From a checkpoint of a small transformer trained on Wikipedia.
Size: MLP 384 GELU, vocabulary 3503.
Training: a variant of Muon for these matrices, 284M tokens, 8658 steps.
MLP neurons of a small language model. Each row is named by its layer, matrix (up: input weights) and neuron, and shows model dimensions 16-111. Each number is 50 + 15 x the weight over its row's rms, rounded and kept within 0 to 99.
A block is one neuron, or neurons of one layer that tend to fire together. After each block is what it responds to, as a language model described it from the Wikipedia text at the highest values.

L8.up53:40 62 73 46 41 57 30 65 68 43 58 45 31 47 40 67 62 33 49 49 50 58 66 71 44 30 48 42 51 57 64 41 90 53 80 44 46 79 46 20 49 45 55 71 45 51 26 56 44 67 84 40 58 86 36 54 24 49 63 29 29 56 55 35 74 62 59 49 52 35 55 36 59 44 65 57 26 54 36 62 25 64 49 15 54 48 82 37 42 58 25 28 51 45 05 47
Mid-word subword fragments. Short word-piece fragments in the middle of longer words, right after a prefix or stem, such as eng|ag|ement, ex|hib|itions, inter|p|reted.

L6.up23:23 50 63 71 49 44 55 72 36 64 30 30 66 44 59 61 51 46 56 61 49 43 57 45 62 43 25 74 53 48 37 74 88 27 51 41 77 51 63 40 52 71 35 33 56 41 50 59 50 34 30 64 71 35 43 43 34 57 45 45 46 60 30 36 32 54 48 71 61 54 72 38 52 31 60 38 50 63 47 51 45 45 52 69 53 56 37 45 27 48 13 51 61 41 34 28
L6.up30:35 76 46 65 45 28 53 55 40 62 78 55 52 39 61 31 68 61 58 53 43 50 67 30 43 68 32 56 39 53 49 57 42 54 66 51 36 39 23 31 50 46 51 48 65 75 37 53 63 52 67 65 60 52 51 57 43 24 47 46 31 76 59 54 54 67 88 65 53 72 43 68 64 31 48 51 31 52 62 60 64 61 54 48 66 51 45 79 28 20 49 52 31 64 20 40
L6.up57:51 51 40 35 45 48 43 83 57 56 37 67 40 48 47 44 54 64 25 70 43 73 35 43 67 41 68 38 71 34 45 79 41 66 44 32 53 27 54 49 29 40 52 36 22 56 44 62 42 35 66 44 40 73 62 45 38 32 81 21 48 65 48 69 57 82 39 55 15 59 52 44 33 33 54 19 24 60 37 43 52 43 44 65 70 45 43 47 49 50 54 67 39 45 41 30
L6.up70:66 27 68 43 40 49 28 44 37 63 62 19 48 36 46 53 28 50 33 69 45 54 56 35 39 50 47 42 35 15 30 55 43 58 36 75 49 63 52 53 61 50 58 60 24 51 64 54 79 50 68 46 77 81 57 72 49 55 85 32 40 60 47 49 61 36 50 61 56 41 36 43 33 47 60 33 64 51 41 39 70 44 47 55 63 70 42 58 42 54 19 55 37 22 43 28
L6.up78:68 48 41 49 41 14 38 58 76 41 28 22 50 46 41 40 68 41 33 53 60 21 55 54 34 44 89 45 61 75 43 48 53 39 49 38 62 34 32 40 16 53 63 56 67 53 50 43 32 33 80 66 61 41 27 75 35 79 49 50 39 65 23 64 78 72 62 47 62 33 48 33 21 64 57 58 32 61 53 65 44 66 55 50 50 64 11 49 72 61 49 73 53 46 37 46
L6.up104:52 39 59 36 42 28 82 29 45 35 45 44 49 32 30 49 55 55 28 35 46 46 44 41 55 42 74 63 53 37 51 66 60 45 35 73 43 36 32 44 30 46 69 52 41 51 44 64 42 44 33 41 44 48 55 39 49 54 59 44 63 53 40 57 42 69 75 51 73 26 42 52 42 33 63 35 40 43 72 61 32 51 64 76 68 48 43 69 42 68 60 64 65 52 48 34
L6.up110:46 52 57 20 55 41 56 51 40 49 27 50 47 42 28 57 38 50 56 84 71 57 57 66 64 45 47 67 45 61 43 61 66 58 40 21 38 48 68 41 34 62 62 30 57 32 12 67 73 44 20 53 40 52 57 24 46 56 71 33 34 85 50 51 33 67 45 57 49 52 58 46 24 54 40 53 67 48 56 49 46 40 32 67 34 44 57 34 70 55 54 49 46 23 40 43
L6.up166:30 33 50 54 49 26 56 35 55 66 87 53 22 62 50 68 44 52 49 54 71 37 28 64 49 46 61 39 27 78 47 61 55 44 57 51 60 77 62 44 66 55 50 64 75 50 57 09 37 47 48 53 62 41 63 78 57 63 52 52 55 52 56 52 42 48 57 62 42 39 32 38 44 51 56 46 40 45 50 50 24 11 42 48 21 60 43 35 39 46 47 53 36 72 53 47
L6.up208:56 35 43 64 46 39 69 47 50 76 45 60 44 45 53 69 35 69 36 59 18 61 41 22 44 41 66 39 59 64 54 57 40 43 75 37 61 61 61 45 28 40 69 65 54 30 21 70 63 56 54 67 34 75 79 74 63 56 63 60 49 41 47 64 52 22 70 21 66 39 40 45 59 36 39 34 35 63 55 74 32 40 60 59 58 35 60 41 80 48 35 52 77 62 24 41
L6.up225:56 54 43 77 15 43 62 59 24 51 41 77 57 33 17 69 68 60 33 15 60 55 76 47 44 34 57 79 56 69 35 74 61 42 36 46 76 71 37 16 34 56 64 37 38 23 52 70 55 55 74 55 56 71 56 61 33 76 55 67 25 50 41 36 67 71 51 73 44 73 54 45 44 72 46 69 49 26 62 45 35 44 44 44 34 61 63 45 47 57 38 76 47 26 23 56
L6.up230:36 22 87 46 56 50 45 28 10 44 45 39 43 67 45 63 50 18 29 54 91 53 40 46 41 45 73 44 30 86 72 24 65 54 57 42 48 54 42 82 46 49 66 29 52 59 71 46 62 39 44 78 64 54 47 38 31 56 67 69 36 66 47 32 44 62 35 68 69 49 56 52 30 29 61 48 39 41 53 99 40 49 36 59 31 37 54 59 25 46 46 34 59 43 26 54
L6.up232:50 39 31 48 51 47 45 52 35 44 86 46 41 59 33 45 56 38 31 60 36 29 30 45 45 46 70 43 56 53 81 62 57 20 55 07 39 26 61 50 55 47 68 36 56 48 63 71 58 58 76 66 64 52 27 54 59 53 42 35 57 74 49 40 60 31 79 65 88 59 37 40 38 32 57 50 21 62 45 30 48 61 39 28 21 46 53 78 69 70 55 74 69 65 29 37
L6.up270:39 58 59 33 64 58 52 70 51 52 59 53 52 60 39 50 45 57 37 48 55 21 34 64 32 57 64 36 47 50 43 44 46 32 79 38 70 54 59 30 63 70 61 31 39 55 28 57 53 39 63 76 55 54 29 49 55 87 74 47 46 74 35 47 70 52 54 59 55 40 79 46 53 45 66 40 60 55 57 84 58 32 62 20 55 58 53 43 68 47 54 31 40 70 54 60
L6.up284:57 72 63 63 73 61 23 58 47 66 46 73 53 75 18 84 73 42 30 50 59 31 29 45 60 48 62 57 44 47 43 65 74 25 47 50 67 71 22 39 39 57 52 42 70 36 39 22 38 61 61 48 65 63 56 26 47 46 28 46 51 70 35 46 67 32 57 79 47 34 36 47 54 61 37 37 39 69 70 45 42 35 36 64 24 32 27 47 31 55 30 50 52 55 52 61
L6.up318:32 12 58 46 30 70 69 25 61 59 36 32 38 54 25 61 58 55 42 65 50 48 34 39 56 70 40 49 47 47 48 55 90 48 54 41 46 69 44 24 24 50 57 36 62 44 56 32 41 66 51 37 88 65 46 33 50 75 79 14 39 35 33 46 53 30 68 27 45 43 46 42 52 62 60 31 27 60 42 67 64 53 39 55 57 45 35 62 65 45 75 76 43 52 42 66
L6.up338:71 33 48 49 52 59 62 23 55 70 31 30 74 54 28 05 53 85 52 52 36 63 48 45 34 40 69 67 52 64 46 44 52 54 41 61 60 45 69 48 45 40 48 37 49 24 42 71 53 73 67 53 44 61 54 57 60 25 43 32 65 65 65 41 88 36 50 58 40 38 26 43 38 53 38 43 50 49 58 46 49 44 64 59 65 64 48 68 54 68 54 66 51 62 25 25
Mid-word fragment after prefix. Short word-internal fragments right after a prefix or opening piece of a split word, such as re-b-ellion, con-cl-usion, ex-hib-it.

L6.up12:56 45 35 61 34 35 52 61 65 40 38 47 48 46 76 35 41 37 29 44 52 43 50 45 45 77 56 56 29 64 37 29 37 59 34 37 26 49 44 58 65 46 47 25 61 84 59 36 81 69 75 38 48 64 50 48 80 35 36 75 51 71 64 17 37 55 56 39 52 70 36 72 56 65 63 54 47 31 41 64 50 68 36 55 39 51 45 43 46 34 56 61 84 66 59 51
L6.up45:59 74 59 39 47 72 43 34 61 59 46 30 40 49 24 34 56 63 45 51 45 67 59 51 67 51 43 61 50 31 50 56 66 38 51 37 46 50 49 38 78 36 37 63 49 45 42 69 70 65 66 54 65 62 65 41 58 63 54 49 34 62 75 35 43 57 46 29 49 59 50 59 27 42 51 25 43 49 61 35 63 47 66 53 34 51 67 10 66 61 59 46 64 36 90 30
L6.up64:48 78 44 62 69 41 27 57 77 46 19 45 48 28 46 63 69 39 20 57 65 55 49 67 40 85 76 54 39 43 58 55 32 64 53 41 68 29 65 27 43 59 10 67 27 47 65 68 40 63 49 42 35 39 58 72 61 44 64 56 34 60 47 47 22 41 66 64 54 20 44 62 48 36 49 39 51 44 49 48 72 67 39 42 51 24 77 39 65 61 42 46 59 42 66 51
L6.up192:54 40 47 60 69 48 36 42 43 44 51 32 44 26 51 40 32 43 33 36 74 67 20 56 42 50 57 75 58 36 56 29 52 46 65 64 53 46 63 53 57 16 78 32 55 39 53 73 70 66 80 35 35 60 43 39 52 48 76 61 26 49 43 39 35 14 74 50 44 34 41 66 64 73 41 34 35 41 48 47 36 67 70 48 25 59 66 48 64 50 66 15 67 72 50 34
L6.up199:48 51 62 45 45 36 48 43 68 52 54 59 45 61 40 46 62 42 29 33 54 46 64 30 57 53 50 55 60 55 47 69 37 62 41 31 53 54 49 65 65 57 69 47 48 65 47 53 46 24 28 63 49 56 52 30 33 48 54 33 53 53 38 71 53 68 68 57 25 71 51 45 38 41 60 58 44 53 47 56 59 48 48 84 60 40 46 54 39 34 56 59 44 14 61 59
L6.up210:69 58 58 35 68 47 42 35 58 41 52 43 52 45 42 53 87 57 57 68 40 59 53 67 74 59 50 62 61 63 42 86 32 33 63 72 38 40 42 57 25 69 65 11 33 53 53 71 43 89 54 36 42 61 77 28 39 54 63 67 45 56 44 52 31 36 40 44 44 39 52 52 30 60 46 38 31 59 35 55 75 45 63 73 48 32 34 29 56 37 25 58 69 60 65 32
L6.up215:61 47 74 63 43 13 44 46 32 60 27 68 23 34 64 67 31 56 51 45 61 43 36 66 24 53 62 53 40 43 45 42 42 70 49 43 43 87 47 68 41 30 47 34 55 81 62 53 58 66 66 28 26 31 36 63 51 52 56 55 13 48 21 66 38 40 89 66 51 53 49 31 32 38 39 23 75 35 30 40 43 41 46 49 32 70 37 30 77 59 37 60 74 55 55 46
L6.up219:65 50 59 51 76 42 69 71 42 67 66 46 17 57 35 51 46 26 43 28 48 65 51 47 46 53 60 77 65 56 38 60 66 48 77 45 20 60 64 51 60 34 30 38 47 35 50 56 76 69 46 49 52 51 61 72 48 67 59 68 38 45 49 61 54 19 71 56 76 75 39 33 61 41 38 20 21 49 70 56 61 33 36 52 67 35 52 09 51 34 54 25 50 75 75 37
L6.up245:31 53 51 58 50 43 62 71 56 37 32 49 52 65 57 40 54 38 73 46 38 62 48 53 48 77 42 74 35 57 55 57 55 50 77 33 58 39 63 57 52 41 53 48 63 33 57 68 44 68 60 45 44 51 75 62 41 62 33 39 33 41 06 73 46 26 34 39 21 81 20 51 72 54 59 39 62 57 45 53 36 28 46 43 59 38 45 55 40 63 39 29 55 75 61 61
L6.up266:50 11 69 50 52 57 25 44 37 65 17 55 50 57 55 21 51 47 68 39 72 30 70 58 47 75 53 51 74 99 62 67 47 63 36 44 25 78 45 54 43 42 61 56 58 54 57 63 41 53 15 81 77 51 48 81 28 58 41 22 54 49 42 57 44 54 35 51 75 66 51 45 35 45 68 34 44 43 43 43 24 60 53 52 34 49 51 51 51 63 36 51 62 56 31 46
L6.up294:74 69 75 63 57 52 73 22 41 52 20 52 44 47 46 19 38 37 40 58 88 55 42 74 42 59 34 48 32 54 45 73 36 58 67 46 55 52 34 29 27 39 50 46 47 73 43 78 39 56 64 52 35 13 51 75 50 68 34 54 55 74 21 74 56 58 50 50 52 36 18 40 56 48 46 27 53 60 53 65 61 58 38 49 56 25 47 54 65 16 62 42 72 53 65 53
L6.up332:61 44 18 40 53 55 55 60 48 60 59 62 50 61 34 30 47 28 45 47 64 47 61 53 64 48 57 52 49 51 54 57 26 47 46 38 18 53 56 36 40 76 38 40 56 26 46 38 49 71 43 80 61 41 27 67 57 72 61 83 36 43 57 47 44 63 76 29 46 54 29 47 11 65 62 36 57 40 34 48 71 43 60 45 63 70 53 37 20 23 78 72 32 79 14 46
L6.up342:46 36 30 63 61 25 36 43 51 50 72 54 46 45 08 23 43 56 57 49 64 82 46 52 63 56 63 58 32 69 44 51 51 70 41 41 51 38 65 70 40 72 88 51 61 58 51 54 69 46 40 69 34 32 51 70 42 25 85 68 32 50 67 66 42 41 38 54 17 39 51 72 32 68 64 31 51 47 44 37 43 58 64 48 33 48 67 43 56 68 15 50 76 45 41 73
L6.up361:64 49 49 57 50 59 67 39 22 42 44 61 67 64 70 41 39 74 55 29 42 45 46 64 59 48 47 80 47 50 39 81 43 61 50 53 57 41 45 36 55 42 16 56 34 34 56 62 41 50 67 47 43 54 83 66 54 66 62 49 19 65 42 61 62 55 78 53 62 50 66 59 69 27 41 56 47 64 27 44 50 50 30 49 79 00 38 56 53 31 45 43 61 57 49 52
L6.up366:44 54 16 43 74 37 22 70 40 58 24 41 67 92 43 62 71 27 30 55 31 52 71 34 32 52 91 68 73 42 47 46 67 60 37 49 34 50 42 31 63 37 31 30 48 43 57 57 75 54 56 31 71 31 48 48 59 22 71 76 40 61 81 54 52 46 32 40 66 66 44 54 62 66 65 36 65 43 38 22 34 37 59 72 63 52 41 29 44 39 57 57 36 40 36 53
L6.up374:53 64 48 20 77 66 26 59 48 64 29 49 34 71 49 64 42 30 37 50 47 65 50 80 66 43 66 55 86 63 38 50 42 85 53 59 35 28 62 51 50 42 77 27 19 24 33 74 34 56 54 47 31 49 72 40 50 55 53 49 58 51 63 21 29 58 63 39 67 54 35 49 39 33 42 56 49 49 61 69 45 38 63 44 68 50 60 53 41 47 34 39 61 58 51 32
Verb onset after modals. Fires on the first piece of a verb right after to or a modal/auxiliary (to el-iminate, could re-ach, did not), with weaker hits on table digits.

L4.up9:70 54 26 47 51 43 19 82 47 45 46 64 52 74 28 53 65 25 54 54 66 33 67 50 46 68 66 54 47 50 53 74 28 52 56 32 37 47 37 52 48 44 37 50 20 16 80 38 66 49 33 64 56 65 51 69 21 26 37 24 61 58 22 50 45 57 61 53 56 44 43 48 52 55 44 25 54 53 54 34 38 52 67 62 35 35 53 72 45 39 42 43 85 71 31 64
L4.up129:62 37 42 59 59 78 23 61 53 49 39 43 35 54 52 37 61 44 55 52 66 65 61 43 46 63 45 61 40 49 61 69 45 36 40 55 55 51 24 37 76 40 28 22 30 18 69 36 45 52 58 92 56 65 43 54 48 54 41 47 68 52 56 47 59 84 45 56 36 55 61 44 31 58 56 51 37 59 82 32 42 43 80 35 45 74 41 49 37 51 13 33 79 19 45 53
L4.up340:43 33 46 60 54 22 58 78 15 41 72 52 44 57 22 54 51 49 66 50 28 49 62 47 50 62 61 43 41 80 52 28 75 46 26 41 71 52 32 55 45 19 39 31 53 27 42 66 73 37 47 43 43 61 24 44 58 46 51 24 53 72 48 41 43 66 71 49 68 80 50 43 46 45 41 54 39 48 53 39 42 59 42 71 51 66 67 44 54 45 52 63 79 62 57 55
L4.up350:59 53 09 54 45 48 48 65 59 68 46 52 41 56 44 37 46 47 71 52 67 62 51 69 66 59 57 66 36 50 52 63 56 15 41 23 46 32 62 56 50 65 63 30 55 34 50 53 39 49 33 61 52 50 57 56 65 49 32 21 63 45 31 80 56 53 36 56 44 67 61 59 29 46 54 40 39 44 35 55 35 43 39 50 46 35 35 35 46 66 38 40 82 28 64 30
Decimal digits in tables. Digits after a decimal point or dash in table numbers such as times, percentages and averages, e.g. 17.8%, .308, 2024–25; also stray CJK characters.

L8.up227:58 51 41 63 51 42 34 29 51 36 20 38 29 67 27 25 70 37 66 79 37 29 65 61 65 24 35 62 29 73 77 39 34 49 59 57 55 39 47 28 42 49 27 62 31 36 73 61 50 34 38 53 60 26 49 31 66 34 82 60 42 86 45 35 33 46 56 52 81 32 54 66 66 29 46 49 50 47 16 57 37 66 50 52 48 46 44 41 58 25 51 52 55 39 44 26
Pre-verb slot. Tokens directly before a main verb: infinitive "to" (able to, tried to, was to), modals and adverbs (must, never), and first fragments of split verbs (d-en-y, gen-erate, con-cluded).

L4.up240:79 51 57 56 37 46 49 32 52 63 87 20 40 53 43 64 42 47 78 43 48 68 86 55 62 49 50 53 49 57 25 63 35 45 38 40 69 25 61 66 53 30 47 47 65 24 59 50 17 64 33 59 73 25 75 58 54 39 51 33 50 03 58 35 53 26 31 33 73 34 54 62 68 49 49 32 52 39 37 44 53 41 40 25 57 55 36 34 29 41 16 55 41 59 61 62
L4.up341:44 61 90 60 60 32 53 71 50 61 44 53 62 52 42 59 57 40 66 60 53 30 45 51 35 44 28 69 37 26 53 60 71 20 32 67 68 68 27 66 41 06 46 42 19 57 58 58 58 53 45 57 59 56 39 49 48 53 71 46 39 55 24 48 81 32 37 50 47 77 20 51 78 46 63 52 50 56 19 32 63 47 75 46 52 42 50 57 39 42 52 59 60 64 68 45
L4.up342:59 38 79 75 13 58 54 61 61 45 82 54 53 71 38 73 51 69 23 58 60 37 42 60 55 56 39 52 63 28 34 56 36 41 60 41 55 30 37 66 59 63 39 24 58 62 59 65 51 10 51 61 54 85 45 62 38 42 44 44 30 31 20 42 54 57 56 65 39 48 60 48 73 49 77 34 68 15 41 64 40 42 52 56 71 35 34 44 43 37 65 54 42 60 47 62
L4.up379:73 45 62 41 47 56 58 54 55 60 63 44 57 65 68 69 48 59 28 46 60 36 46 62 33 49 40 57 66 22 43 73 27 53 43 34 76 48 54 64 49 48 47 46 49 52 39 49 18 28 57 87 52 53 55 51 42 27 60 37 53 44 54 71 53 85 72 29 37 19 47 52 59 45 71 48 50 44 60 41 50 37 41 64 38 51 41 68 38 47 22 37 63 46 36 58
Mid-word subword pieces. Inner word-piece tokens right after a prefix fragment in a split word, such as pre|p|are, un|if|orms, diff|ic|ult, plus dashes in year ranges like 2012–13.